Weights of a small GPT-style language model, trained from scratch on English Wikipedia.
Training: a variant of Muon for these matrices, 142M tokens, 8744 steps.
MLP neurons of a small language model. Each row is named by its layer, matrix (up: input weights) and neuron, and shows model dimensions 0-127. Each number is 200 + 40 x the weight over its row's rms, rounded and kept within 0 to 999.
After each neuron's rows, "fires after" lists the tokens most often just before its 100 highest values on Wikipedia text that the model never trained on.

L7.up553,136,252,209,189,192,220,242,204,203,205,147,219,245,108,172,230,219,197,140,213,187,202,180,206,252,214,271,186,232,167,202,159,207,255,194,150,185,162,204,159,112,172,262,165,236,206,120,240,158,181,132,202,203,164,227,201,155,170,201,177,211,230,143,197,229,185,204,162,117,199,189,241,227,137,158,242,162,116,282,195,235,179,262,172,224,181,141,279,186,228,224,146,199,179,158,184,202,252,290,157,224,183,220,220,243,181,215,133,195,277,278,169,217,281,205,179,253,175,240,204,200,175,234,212,256,171,146,174
fires after: "v", " pro", "ul", "ol", "u", "ro"

L7.up114,170,127,178,223,184,224,238,218,217,291,165,188,201,177,214,198,224,180,240,220,214,233,208,239,180,213,168,223,237,174,162,165,180,185,207,222,220,166,132,199,134,236,216,195,231,169,179,159,201,178,191,227,230,218,236,196,152,189,193,187,180,213,183,183,171,182,163,243,192,197,206,204,136,235,180,173,132,197,224,187,209,145,286,151,147,196,221,169,157,198,253,224,203,268,145,241,181,250,155,296,293,222,145,170,227,217,259,178,216,245,189,182,210,205,203,164,266,288,160,216,168,271,194,193,212,216,250,103
fires after: "\n", ",", " Un", " (", " n", " U"

L3.up382,151,163,124,254,169,215,110,211,138,201,193,199,194,166,126,181,195,255,187,248,212,243,199,209,188,251,219,251,160,193,228,214,169,270,144,231,240,187,210,213,216,216,201,128,144,135,202,119,182,212,238,254,174,192,199,251,194,228,177,187,264,183,223,199,142,194,172,147,196,143,189,234,135,256,217,253,223,121,161,219,212,215,191,267,227,211,217,203,114,264,232,289,195,221,147,202,167,158,246,189,161,137,235,264,196,201,254,188,121,203,140,218,234,196,269,294,222,203,200,233,281,163,245,194,208,217,222,159
fires after: " L", " l", "l", "im", "if"

L6.up37,218,216,136,232,175,168,169,157,250,240,222,224,144,182,163,175,207,209,163,202,150,289,171,176,176,249,149,237,144,157,243,170,236,207,240,244,280,220,218,238,202,149,201,115,201,124,216,190,179,186,255,191,263,209,268,272,193,227,191,258,228,308,243,186,312,220,212,235,174,160,190,228,262,193,164,235,153,247,232,221,239,241,106,249,138,187,168,170,191,211,243,189,232,243,187,223,139,191,195,229,152,148,215,244,162,162,247,213,163,221,177,200,214,189,133,244,209,184,223,170,260,223,180,269,170,180,168,206
fires after: "l", "if", "i", "b", "t", "le"

L3.up248,215,255,149,243,276,287,194,187,238,272,151,268,233,222,271,182,218,186,221,198,143,214,249,171,227,199,157,159,248,235,292,122,178,201,230,225,206,180,159,233,212,246,201,180,184,190,138,194,226,230,207,272,213,200,263,244,106,150,238,130,223,180,182,204,139,153,215,247,216,162,146,136,250,182,191,151,215,131,176,187,190,176,291,291,236,200,196,145,128,214,137,179,206,146,222,158,206,161,306,201,99,195,166,225,181,198,210,212,167,163,201,252,188,158,219,229,204,171,201,163,211,322,252,196,170,194,191,174
fires after: " r", " R", "r", " v", " d", " l"

L2.up78,130,241,174,169,122,207,200,176,236,110,322,174,141,251,185,203,192,186,187,218,214,203,200,171,180,139,232,200,242,177,181,219,198,225,188,180,156,194,175,216,98,245,208,208,181,227,219,203,159,128,176,241,195,146,256,257,177,172,225,175,260,250,200,219,178,201,185,243,167,144,243,190,227,228,198,236,148,139,247,184,187,178,237,163,169,192,126,150,232,245,145,219,189,212,255,175,161,126,189,220,109,269,157,250,278,172,115,202,185,232,211,216,246,236,228,198,108,214,207,181,215,251,155,238,198,218,150,222
fires after: " F", "-", "P", "en", "F", "W"

L9.up28,183,166,190,248,256,237,203,221,174,268,140,187,188,154,204,168,218,195,218,188,250,156,233,155,159,148,204,258,212,210,151,128,219,201,233,125,200,207,214,155,160,193,215,245,182,237,257,213,124,209,172,162,212,230,206,217,275,180,188,184,271,217,198,206,155,241,184,256,206,169,150,192,267,148,159,244,192,220,252,201,192,230,196,157,182,129,190,170,166,157,168,306,205,208,196,224,129,228,210,295,245,234,189,185,179,194,209,159,199,212,195,194,224,230,169,301,196,237,194,135,191,203,177,227,206,221,224,204
fires after: " |", " S", " 0", "l", "av", "–"

L6.up86,188,204,148,230,217,227,208,238,165,185,208,237,198,205,176,174,207,201,224,167,227,213,202,218,154,257,185,179,200,217,201,174,213,250,137,213,264,176,244,174,177,223,114,224,195,200,168,236,216,168,176,205,217,227,205,210,167,220,206,237,223,128,183,156,243,284,265,215,170,202,263,176,134,161,231,247,196,201,172,291,182,215,138,177,265,175,211,206,261,178,138,221,253,189,219,257,156,193,186,254,205,211,145,161,206,214,222,190,109,224,148,212,318,84,173,143,236,273,234,198,200,263,187,240,217,82,161,158
fires after: " (", "\n", " R", " r", " s", " S"

L11.up407,105,200,196,136,249,209,206,179,218,233,269,247,194,213,199,160,225,247,180,322,223,179,186,224,206,211,198,171,196,68,186,202,161,164,190,199,196,239,260,177,191,153,258,192,288,210,179,244,130,224,261,212,172,242,277,129,246,239,171,214,223,282,186,192,215,178,209,222,131,206,191,190,225,228,213,196,203,250,167,191,167,175,148,130,287,213,211,216,198,244,168,184,176,230,246,180,68,250,169,275,240,242,138,234,249,155,214,159,131,157,197,250,219,228,160,196,181,237,165,219,207,190,190,235,233,184,197,185
fires after: "u", " ", "r", " t", " to"

L6.up168,208,212,145,219,242,133,222,169,253,299,272,170,256,235,150,174,174,205,237,133,236,167,153,230,182,158,210,207,185,208,193,200,125,233,201,216,260,119,219,201,208,208,227,131,144,126,184,226,200,152,250,217,280,206,88,286,167,192,152,272,156,146,143,190,211,220,218,203,224,240,217,207,162,172,190,184,187,248,170,149,202,196,250,188,166,121,291,198,214,203,216,218,248,125,234,203,246,176,282,241,160,164,133,184,218,124,185,217,156,263,241,131,229,246,192,206,209,199,198,254,198,169,217,186,216,197,247,182
fires after: "il", "ch", "is", "l", "n"

L7.up664,170,209,268,223,121,179,155,155,150,154,217,216,233,132,245,142,220,143,215,147,208,169,133,170,229,177,218,245,206,132,262,203,273,236,197,175,188,184,203,236,139,200,165,163,212,218,236,178,189,218,214,296,244,243,231,139,166,178,134,177,172,220,191,249,211,222,252,165,247,145,225,182,247,255,204,165,231,173,168,277,211,263,128,203,264,202,102,178,206,159,228,197,168,152,217,288,265,229,209,217,172,193,199,232,206,167,186,157,141,200,239,182,203,199,206,235,226,200,240,271,178,176,226,170,183,182,204,171
fires after: "p", "b", "k", "op", "os", "h"

L6.up126,171,162,198,204,100,244,235,182,261,235,207,203,188,172,168,217,204,200,221,288,198,185,215,135,194,188,209,173,193,215,236,226,173,147,194,227,228,174,191,213,164,192,221,243,163,228,176,229,122,177,258,205,168,170,162,265,213,177,188,141,158,166,228,187,181,232,222,194,169,161,199,238,277,202,200,194,213,194,134,207,212,238,308,301,215,226,184,144,186,241,171,154,266,232,163,192,355,233,224,205,220,208,146,124,178,216,212,159,230,170,241,212,185,208,272,167,204,224,246,207,158,202,237,207,184,161,201,188
fires after: "om", " A", "g", "al", "on", " com"

L7.up741,157,183,173,227,182,210,218,114,153,170,216,227,203,121,190,151,258,187,258,197,202,195,214,289,281,239,210,260,219,242,253,211,191,192,182,127,185,196,193,210,192,275,209,246,210,253,220,241,198,210,178,284,222,178,205,136,203,184,209,191,187,220,143,250,200,181,241,221,191,167,149,170,243,196,215,217,240,243,202,183,220,232,213,208,271,180,168,197,155,149,123,167,189,190,217,260,254,134,175,227,156,240,218,205,185,219,246,165,178,119,180,197,254,191,170,268,202,193,213,141,127,263,194,261,226,90,238,203
fires after: "b", " M", " B", " A", "h"

L9.up278,135,198,196,153,128,241,159,233,147,255,151,201,159,163,156,229,172,206,241,272,215,177,232,203,198,213,151,195,214,157,160,175,198,138,231,307,183,145,196,128,149,175,237,214,237,147,143,265,247,196,205,205,144,257,198,176,228,137,258,209,159,138,252,161,238,277,246,172,190,204,197,151,226,183,198,197,189,170,177,267,208,234,236,223,175,144,181,149,208,193,230,231,187,270,145,218,257,182,230,155,226,200,177,177,206,183,162,176,216,162,201,237,177,227,294,254,136,277,171,308,286,237,212,174,112,207,165,189
fires after: " t", " b", "y", "al", "om", "|---|---"

L6.up452,193,186,213,176,246,172,180,198,208,201,143,143,154,250,285,211,223,201,198,153,158,245,243,210,269,155,165,233,164,192,230,147,149,102,164,288,165,213,179,192,100,208,173,219,144,192,213,227,246,253,213,220,254,235,190,173,229,161,155,120,210,266,154,230,203,226,98,209,230,220,142,214,219,231,180,204,270,211,204,125,225,191,168,193,154,254,204,169,178,193,266,196,177,244,261,228,143,174,156,168,247,232,213,188,213,219,177,296,186,265,138,162,210,217,180,200,149,229,188,198,209,254,210,237,185,151,204,221
fires after: " T", " p", " P", "ing", " d", " of"

L9.up360,214,187,219,202,168,164,237,206,226,247,151,230,282,176,142,88,239,205,188,231,222,231,207,193,208,214,168,218,221,248,172,99,225,81,163,219,217,223,228,173,163,203,218,142,162,254,252,228,175,187,272,150,235,220,269,148,138,192,217,172,223,268,158,186,179,144,175,160,238,171,203,215,105,213,154,220,211,240,201,192,184,168,160,183,254,227,245,274,178,168,214,193,129,224,262,265,238,143,198,235,174,171,190,167,235,224,107,229,203,198,228,202,167,288,196,184,211,205,209,244,143,244,153,205,242,135,192,124
fires after: " he", "he", " He", " f", " c", " g"

L10.up558,250,224,131,152,228,222,291,204,219,212,303,174,181,209,180,252,222,158,243,185,208,105,198,209,165,154,219,170,243,139,90,187,207,269,231,238,288,149,185,192,236,174,210,158,284,191,212,161,203,187,222,267,194,152,195,220,156,151,189,135,169,191,179,130,234,186,192,172,191,174,206,190,215,207,213,203,138,177,160,204,223,250,227,154,334,148,183,172,196,217,249,236,195,225,185,236,154,175,204,228,240,209,256,195,115,186,167,217,195,243,248,197,257,205,162,151,211,205,253,147,220,193,257,203,258,209,182,126
fires after: "ul", "re", "l", "3", " l", "6"

L9.up615,186,248,180,202,221,184,200,213,189,239,127,255,172,175,214,179,285,190,186,159,195,160,201,187,179,200,217,175,130,198,207,149,138,201,193,268,231,220,175,167,156,154,89,188,200,184,224,289,203,156,210,201,236,189,241,165,231,182,137,201,210,201,147,226,162,269,183,199,234,221,240,201,142,261,157,223,212,102,232,188,219,196,216,178,182,124,170,163,174,212,140,176,235,218,243,210,196,237,203,224,311,188,126,172,166,271,259,205,173,250,154,222,175,154,232,164,223,247,197,143,234,191,151,252,187,202,131,146
fires after: " s", " n", " e", "–", "\n"

L9.up328,214,183,182,196,163,265,217,125,249,184,185,229,239,209,216,204,150,178,255,290,245,234,256,243,107,225,230,222,179,246,182,242,149,187,252,240,198,219,183,188,252,273,147,217,247,219,175,197,146,194,180,208,205,244,170,226,189,184,239,214,231,264,200,135,145,264,259,266,215,174,200,140,220,193,226,198,233,248,107,198,116,198,231,217,158,217,185,151,143,215,158,161,186,204,132,192,186,172,228,191,234,191,224,188,195,175,233,195,133,169,182,266,215,255,249,194,146,190,307,240,224,181,189,157,214,199,153,241
fires after: "us", "ass", "ot", "z", "g", "om"

L2.up168,299,195,162,172,132,185,217,127,186,225,254,178,174,180,124,298,216,174,184,224,180,171,203,224,213,214,238,231,175,204,200,203,211,171,197,193,177,164,247,157,209,111,259,138,171,215,187,289,283,260,175,200,210,172,244,196,222,199,241,194,278,191,142,236,159,259,149,235,250,152,189,177,207,155,158,231,141,154,233,226,172,244,218,227,184,217,245,252,207,149,158,214,200,153,214,161,135,212,166,181,215,156,241,222,204,222,164,149,213,194,215,204,130,223,143,224,205,186,206,174,179,227,215,152,246,173,245,241
fires after: " Y", " y", "nd", " f", " T", " h"

L3.up467,181,183,190,213,183,226,170,83,155,198,177,199,201,138,153,145,181,161,156,189,173,262,247,126,144,229,218,271,195,128,238,252,248,176,209,208,268,223,236,237,312,179,258,257,219,245,255,276,192,207,195,198,204,178,247,192,172,244,195,189,149,180,253,195,197,231,130,193,217,266,134,184,170,251,135,228,157,213,218,216,205,267,179,158,148,202,247,265,206,186,226,195,284,215,263,172,174,182,194,209,199,213,203,207,171,215,185,162,142,155,186,250,121,195,153,150,245,236,243,171,215,203,241,230,236,208,237,157
fires after: "t", "h", " d", "ust", "ount"

L6.up461,251,190,198,194,97,292,161,170,197,161,259,118,160,190,212,223,205,130,252,237,232,225,193,223,208,197,183,228,236,200,227,213,186,273,160,184,185,191,264,113,131,199,199,241,124,171,197,211,183,181,198,176,236,162,197,171,167,248,126,176,226,242,203,223,162,199,193,211,112,199,203,238,178,222,249,209,245,187,202,150,207,185,174,188,229,194,221,146,150,222,220,254,169,229,223,315,250,215,237,224,159,231,185,229,284,208,191,202,228,210,189,253,218,194,258,239,160,212,212,143,191,189,185,200,192,228,292,177
fires after: " F", "ar", " Ch", "or", "en"

L11.up18,147,208,173,249,218,169,198,175,183,274,163,166,252,197,198,202,213,164,168,221,225,269,173,233,174,212,176,175,182,160,169,174,138,148,210,206,163,144,183,226,152,179,158,170,181,220,205,197,209,168,203,221,177,237,249,183,217,179,206,231,223,204,194,269,223,194,170,139,108,182,146,190,256,260,217,255,263,194,203,269,201,187,233,191,187,169,216,296,160,230,141,192,156,178,158,207,149,297,273,221,238,191,252,248,173,201,225,207,173,282,132,168,210,230,212,235,170,183,250,170,194,265,181,203,225,188,168,227
fires after: "os", "ul", "s", "ol", " al", "a"

L6.up401,219,174,217,203,181,208,165,207,207,201,144,138,219,228,222,201,215,265,226,162,144,180,232,247,271,220,216,221,235,165,160,181,175,178,183,155,141,189,214,201,215,331,192,218,232,241,233,263,244,232,257,233,178,231,263,209,169,157,280,138,121,184,238,165,193,193,200,247,266,172,187,194,207,224,139,115,198,130,165,284,160,211,250,199,144,269,154,189,198,164,179,145,202,218,180,218,184,204,278,168,205,173,131,191,152,208,233,278,143,167,208,193,250,164,234,176,184,164,200,242,243,225,249,247,239,228,104,183
fires after: " C", " r", " R", "l", " comp", "o"

L10.up4,153,137,256,238,183,177,206,172,235,188,162,200,180,130,235,176,270,220,144,231,173,259,190,202,290,215,179,222,192,226,178,193,164,151,245,225,231,189,207,210,142,184,200,196,198,196,184,151,255,267,202,208,214,193,237,197,149,186,204,216,263,250,128,251,173,181,220,170,225,223,209,169,188,164,126,240,114,279,257,175,143,132,192,256,255,147,179,210,211,137,239,193,251,227,235,254,186,127,155,219,180,186,205,126,106,216,225,214,203,217,231,252,245,263,194,215,164,220,218,234,213,227,201,222,246,187,156,152
fires after: " he", "y", "he", "o", " re"

L6.up483,217,205,188,251,210,179,166,209,219,219,219,186,220,263,192,258,228,145,159,171,171,144,205,230,205,211,183,164,115,225,180,195,181,212,224,176,198,215,127,161,204,205,221,259,187,274,260,261,170,173,169,176,167,179,202,209,187,203,206,142,162,243,230,180,175,171,168,168,188,224,211,232,190,174,157,195,265,176,217,193,146,163,154,142,220,207,218,148,235,162,183,196,85,207,181,133,321,237,186,216,183,206,233,143,186,196,183,227,196,111,176,273,211,207,195,215,244,132,170,186,225,176,132,207,185,219,235,192
fires after: "c", "m", " p", " re", " con"

L9.up663,180,199,197,173,193,227,225,210,177,167,193,179,157,173,180,181,208,272,287,263,190,211,188,180,221,214,237,152,177,200,134,166,166,220,203,212,195,163,176,174,150,151,148,153,201,155,169,233,193,188,150,137,213,220,147,216,244,210,184,260,181,187,189,207,236,253,143,231,231,214,136,257,199,199,187,186,198,184,174,230,125,187,172,184,212,191,218,170,159,178,253,161,190,264,176,143,286,180,169,121,187,218,233,242,189,218,273,175,167,212,196,282,243,137,249,239,102,246,255,270,225,274,236,186,202,267,219,222
fires after: "y", "ra", "l", "el", "al", "b"

L3.up702,223,257,197,160,227,165,279,179,216,150,177,201,139,178,174,180,141,193,166,211,140,225,235,241,160,189,221,220,245,240,228,199,288,161,240,242,146,243,174,186,250,226,255,213,173,174,234,170,122,213,213,166,196,162,220,152,219,195,138,147,180,207,166,163,215,164,182,134,238,266,217,220,248,262,139,198,231,143,174,246,164,176,181,190,159,189,256,245,150,199,248,204,227,241,154,222,231,227,153,245,99,212,192,219,209,193,167,152,177,140,264,293,189,179,170,160,280,210,199,149,191,160,210,245,223,221,151,192
fires after: "f", " th", "h", "art", " h", "t"

L10.up534,167,263,215,217,125,198,224,172,193,232,219,169,206,141,199,231,241,132,261,236,233,203,145,173,182,219,233,248,158,183,185,223,221,154,299,171,238,182,179,153,204,177,168,200,218,218,173,311,169,193,323,172,221,123,244,247,174,182,221,217,171,222,204,250,160,200,106,185,190,197,183,221,290,185,188,151,180,194,115,225,154,252,200,251,255,141,251,272,211,153,219,220,267,142,213,205,238,157,252,192,239,185,182,245,158,152,281,206,191,193,233,168,171,207,191,269,202,140,240,224,232,225,190,181,245,160,152,194
fires after: "am", "m", "av", "er", "ed", " st"

L2.up73,124,228,153,175,160,210,228,169,239,146,191,157,133,104,188,246,241,174,240,220,153,262,195,208,173,228,284,202,276,174,171,138,250,155,215,285,175,203,170,130,222,177,170,228,213,157,170,247,210,145,248,236,242,263,222,262,200,212,186,185,167,221,171,251,226,172,238,130,203,199,192,160,189,264,195,194,197,218,194,182,162,228,217,168,265,159,214,132,174,186,189,190,198,257,218,240,184,218,216,151,175,226,162,175,190,167,183,262,292,208,232,208,190,173,216,278,213,230,168,194,158,194,193,213,163,272,242,181
fires after: " m", " p", " B", " P", " h", "ec"

L2.up442,171,246,175,177,174,232,198,129,205,262,261,203,198,246,103,202,142,247,193,241,202,166,207,173,231,191,211,221,257,142,209,217,133,229,193,206,211,188,194,165,280,234,168,215,230,209,172,213,225,151,193,257,239,168,232,235,233,134,229,237,213,173,127,166,107,229,156,225,180,220,177,181,205,245,124,233,195,149,179,245,203,299,167,192,195,220,201,211,174,215,224,247,186,171,221,199,187,210,237,284,226,92,174,154,235,157,164,231,142,212,199,201,198,245,119,242,181,247,225,236,209,264,162,219,219,235,160,255
fires after: " |", " S", " K", " Y", " T"

L10.up570,226,260,204,191,122,227,190,138,186,181,230,200,218,160,102,233,248,186,213,186,185,219,178,248,159,241,158,191,256,124,219,149,246,182,202,209,224,215,193,238,228,225,148,189,208,208,141,153,206,194,204,137,218,159,156,155,264,176,256,231,148,209,261,210,190,185,175,175,247,195,136,240,174,202,180,230,194,174,171,102,229,250,212,268,295,233,248,241,239,147,143,220,239,143,205,181,196,125,260,227,214,154,271,153,145,165,259,226,187,229,164,180,216,160,157,243,198,223,190,217,238,225,186,231,107,269,175,163
fires after: " d", "m", " h", "v", "0", "ed"

L12.up695,237,144,147,207,208,246,169,159,252,187,218,189,175,223,226,141,271,238,270,215,180,196,185,210,187,274,215,152,269,184,204,222,82,149,237,282,237,179,220,207,153,174,194,229,159,192,261,188,270,189,121,174,189,282,235,210,138,187,196,137,198,141,214,206,195,234,267,190,271,142,135,155,185,233,139,258,245,169,217,201,158,143,293,253,212,184,169,180,243,230,232,261,233,174,166,169,222,271,175,152,152,170,171,170,177,202,220,188,213,210,197,205,236,198,160,157,159,151,261,214,215,197,250,194,251,191,134,196
fires after: "l", "n", "al", "m", "L", "el"

L10.up114,259,166,183,196,171,213,262,216,251,213,210,205,247,229,204,148,157,225,119,209,159,200,212,290,235,199,236,162,208,198,169,172,153,163,118,206,161,175,105,150,168,224,105,224,189,203,255,188,210,179,266,150,224,174,229,198,239,269,191,137,237,207,207,153,201,221,177,176,236,177,185,205,270,160,212,211,186,258,203,275,151,141,227,262,242,185,261,195,220,241,267,151,219,217,213,252,146,193,253,145,172,165,179,100,190,200,291,218,197,117,152,177,234,185,249,273,213,224,185,213,223,230,255,211,173,125,174,213
fires after: "or", "19", "el", "d", "al", "on"

L3.up546,205,220,173,186,186,262,196,201,261,189,176,197,72,185,157,255,238,186,209,199,205,219,229,197,132,173,157,209,253,116,143,270,215,138,216,254,117,149,152,201,230,158,223,249,268,207,226,214,224,133,160,197,181,183,185,220,211,251,221,194,197,209,263,283,155,129,249,161,233,193,269,193,224,202,235,184,222,219,233,181,255,175,154,139,221,220,154,169,268,171,215,182,218,175,225,202,255,187,253,114,185,189,171,280,143,209,174,221,208,183,166,111,248,118,227,257,238,178,254,207,201,186,166,166,231,206,207,204
fires after: "en", " P", "e", "ec", "od"

L3.up529,185,194,179,182,235,242,206,149,174,241,190,228,157,234,201,164,185,182,180,129,173,226,224,170,141,171,228,184,172,192,220,95,185,211,288,228,209,137,254,162,160,166,203,236,222,181,208,222,179,173,215,213,172,174,150,198,198,232,218,192,99,93,164,156,177,187,150,148,243,165,140,150,267,190,196,145,209,201,208,245,149,186,218,170,247,135,200,206,216,211,279,179,164,200,223,221,143,198,170,212,242,302,215,168,208,199,186,239,171,223,171,173,211,278,228,188,204,136,217,190,217,192,163,160,227,188,172,156
fires after: "-", " (", "/", "–"

L3.up422,195,169,223,217,125,233,228,153,224,247,204,255,151,232,280,236,192,151,254,244,181,219,221,222,138,178,211,227,323,222,149,287,164,218,171,214,170,110,212,206,154,219,257,147,147,117,234,227,177,123,191,214,243,150,214,115,215,162,228,208,184,194,236,218,173,190,251,263,221,179,268,146,213,218,261,188,184,206,209,234,174,179,226,169,194,230,182,157,259,245,178,261,239,215,226,259,184,207,225,210,188,174,182,213,210,260,200,182,163,212,156,202,235,131,164,210,205,253,213,124,184,280,181,192,205,215,270,164
fires after: "en", " U", "ec", "N", " Mar", " D"

L7.up277,200,176,163,178,190,297,176,180,198,152,253,233,255,175,167,226,169,212,118,270,144,246,194,160,225,240,221,247,248,223,153,176,207,231,234,239,200,87,224,200,204,157,201,205,259,212,210,205,132,187,243,154,256,173,196,109,184,180,220,184,221,205,195,185,152,184,271,199,210,206,229,157,283,221,157,170,240,248,163,91,180,224,219,128,260,222,253,144,246,184,193,195,124,252,208,162,194,235,215,191,187,167,166,197,201,132,236,211,153,98,165,241,227,223,254,239,203,255,250,189,202,167,203,206,184,258,173,172
fires after: "r", "ar", "ra", " t", "or"

L6.up384,273,294,251,232,247,276,211,176,190,186,172,172,214,198,258,193,259,204,180,186,148,155,130,225,252,232,179,257,190,205,195,141,162,157,238,227,203,225,238,204,160,154,90,237,206,201,173,200,87,242,215,269,253,147,205,175,183,202,233,232,193,150,187,178,214,163,196,223,143,135,209,180,232,193,190,216,191,232,203,192,192,189,151,134,271,165,169,205,233,164,250,241,204,108,173,191,143,230,182,295,271,240,248,210,201,231,211,234,219,146,196,164,265,212,207,213,131,262,241,193,167,192,199,110,179,225,202,132
fires after: "-", " (", "\n", "\\", "un", " "

L10.up574,234,193,285,233,130,189,234,136,212,149,236,184,179,194,125,187,199,157,223,223,224,224,136,203,183,308,179,207,182,250,130,169,140,162,203,199,198,188,231,251,151,245,209,228,214,232,228,128,193,143,232,189,154,300,210,136,176,179,154,163,139,171,220,83,224,202,244,246,237,234,194,184,187,194,165,212,228,206,197,237,233,158,273,171,229,198,144,180,215,271,233,137,179,192,247,222,216,292,176,156,200,175,222,246,207,164,234,269,171,143,229,203,149,217,217,232,187,289,191,182,280,148,175,176,189,179,172,243
fires after: ",", "an", " M", " of", "if", "on"

L12.up289,167,259,171,192,277,222,200,163,56,172,189,222,247,185,248,163,178,180,208,135,130,241,241,144,264,195,217,269,181,243,242,147,181,243,186,123,179,161,191,159,151,172,225,255,165,186,220,197,239,235,203,207,229,259,244,163,258,183,203,263,246,245,175,178,180,285,190,212,143,222,240,193,216,209,202,222,220,188,161,178,230,184,174,205,240,146,250,202,280,226,219,148,90,227,214,124,197,188,174,226,179,241,218,239,223,157,240,232,172,148,254,237,263,259,168,250,210,146,250,154,162,226,225,150,139,211,238,137
fires after: " b", "iv", "b", "ain", "v", " B"

L7.up53,250,193,193,200,184,156,190,192,245,147,215,238,173,197,191,141,187,226,225,240,168,211,120,206,150,247,175,261,197,172,250,193,152,214,240,169,256,233,208,311,149,177,158,242,208,173,271,198,191,244,161,262,159,210,189,148,147,165,159,146,155,141,225,202,154,202,201,157,275,167,169,195,183,166,201,147,263,131,179,251,206,204,155,146,200,221,138,214,181,221,250,220,155,210,206,270,205,291,231,257,274,212,272,162,217,204,233,150,134,204,281,155,177,122,198,184,143,175,167,242,249,222,175,151,141,264,164,184
fires after: "an", ",", " of", "ra", "il"

L9.up125,229,235,187,178,243,129,150,188,133,175,174,232,205,171,252,207,144,228,229,219,202,225,219,120,221,192,209,229,154,235,161,210,187,244,176,178,205,171,214,171,177,243,134,165,165,237,171,172,206,214,203,210,167,228,163,236,239,190,238,225,179,178,240,271,243,196,194,193,238,235,150,232,153,263,88,232,232,139,137,181,177,211,187,238,244,156,139,214,242,188,261,204,317,158,235,217,195,185,238,165,148,136,292,162,262,227,226,67,236,182,152,234,259,180,257,254,241,209,141,216,207,157,181,179,178,184,172,105
fires after: "d", "en", "b", "if", "im"

L2.up548,191,294,199,236,203,207,248,220,222,153,270,184,198,247,250,168,182,225,206,222,188,257,155,216,118,260,213,143,168,252,184,157,176,209,196,167,188,179,237,150,171,188,137,272,211,198,174,209,223,116,191,225,206,231,175,154,178,185,179,217,175,148,225,177,129,142,134,171,246,199,212,252,203,154,144,228,223,201,216,216,191,180,167,111,227,245,154,279,176,187,208,237,181,232,157,287,161,217,267,198,194,115,224,168,213,180,176,130,158,210,255,143,230,195,167,191,227,245,195,241,175,247,133,149,286,163,164,156
fires after: "an", "il", "n", "in", " he", "iv"

L6.up680,229,157,187,223,246,242,210,177,147,218,236,203,165,184,268,225,167,220,199,223,240,245,183,213,123,225,158,112,210,170,152,242,207,222,197,161,245,155,179,180,251,208,218,134,220,147,191,212,175,182,237,241,268,224,200,177,185,181,173,204,165,199,208,199,235,218,185,189,211,290,174,195,180,118,152,157,207,206,227,243,177,243,182,111,223,231,140,200,200,273,237,177,193,174,244,201,142,247,235,248,205,168,249,166,143,238,244,194,183,140,214,255,223,206,228,176,148,193,249,238,330,214,283,181,221,173,201,123
fires after: " l", " L", "at", "it", "l"

L9.up12,222,216,189,278,280,241,197,172,215,186,213,239,231,225,242,182,288,151,268,225,167,255,194,228,230,210,232,123,247,224,170,219,177,108,239,236,240,197,195,271,163,173,169,215,189,143,250,178,245,164,203,168,195,215,217,176,184,194,234,204,222,182,247,167,189,232,159,153,171,152,146,219,190,45,185,262,165,207,218,207,187,155,230,178,181,148,226,188,214,196,219,229,246,143,216,188,164,177,190,167,209,107,155,112,208,247,248,226,201,160,189,181,180,196,233,214,220,252,265,214,234,219,210,200,190,162,253,171
fires after: "l", "g", "el", "ter", "in", "on"

L7.up637,208,275,209,189,198,142,177,176,187,143,240,241,121,238,288,217,201,194,216,156,154,255,223,235,210,160,155,189,190,246,209,212,232,195,171,175,185,194,233,188,237,135,211,194,186,232,206,177,190,162,189,251,235,208,165,206,202,186,208,176,224,283,179,245,222,218,170,220,152,181,222,121,140,136,180,282,220,283,205,190,221,232,188,212,115,247,227,203,123,197,214,114,239,238,262,248,125,149,241,216,222,168,232,217,181,185,219,272,140,199,255,129,156,229,235,255,190,175,195,153,185,180,214,219,117,221,184,151
fires after: "ity", "es", "id", " N", " y"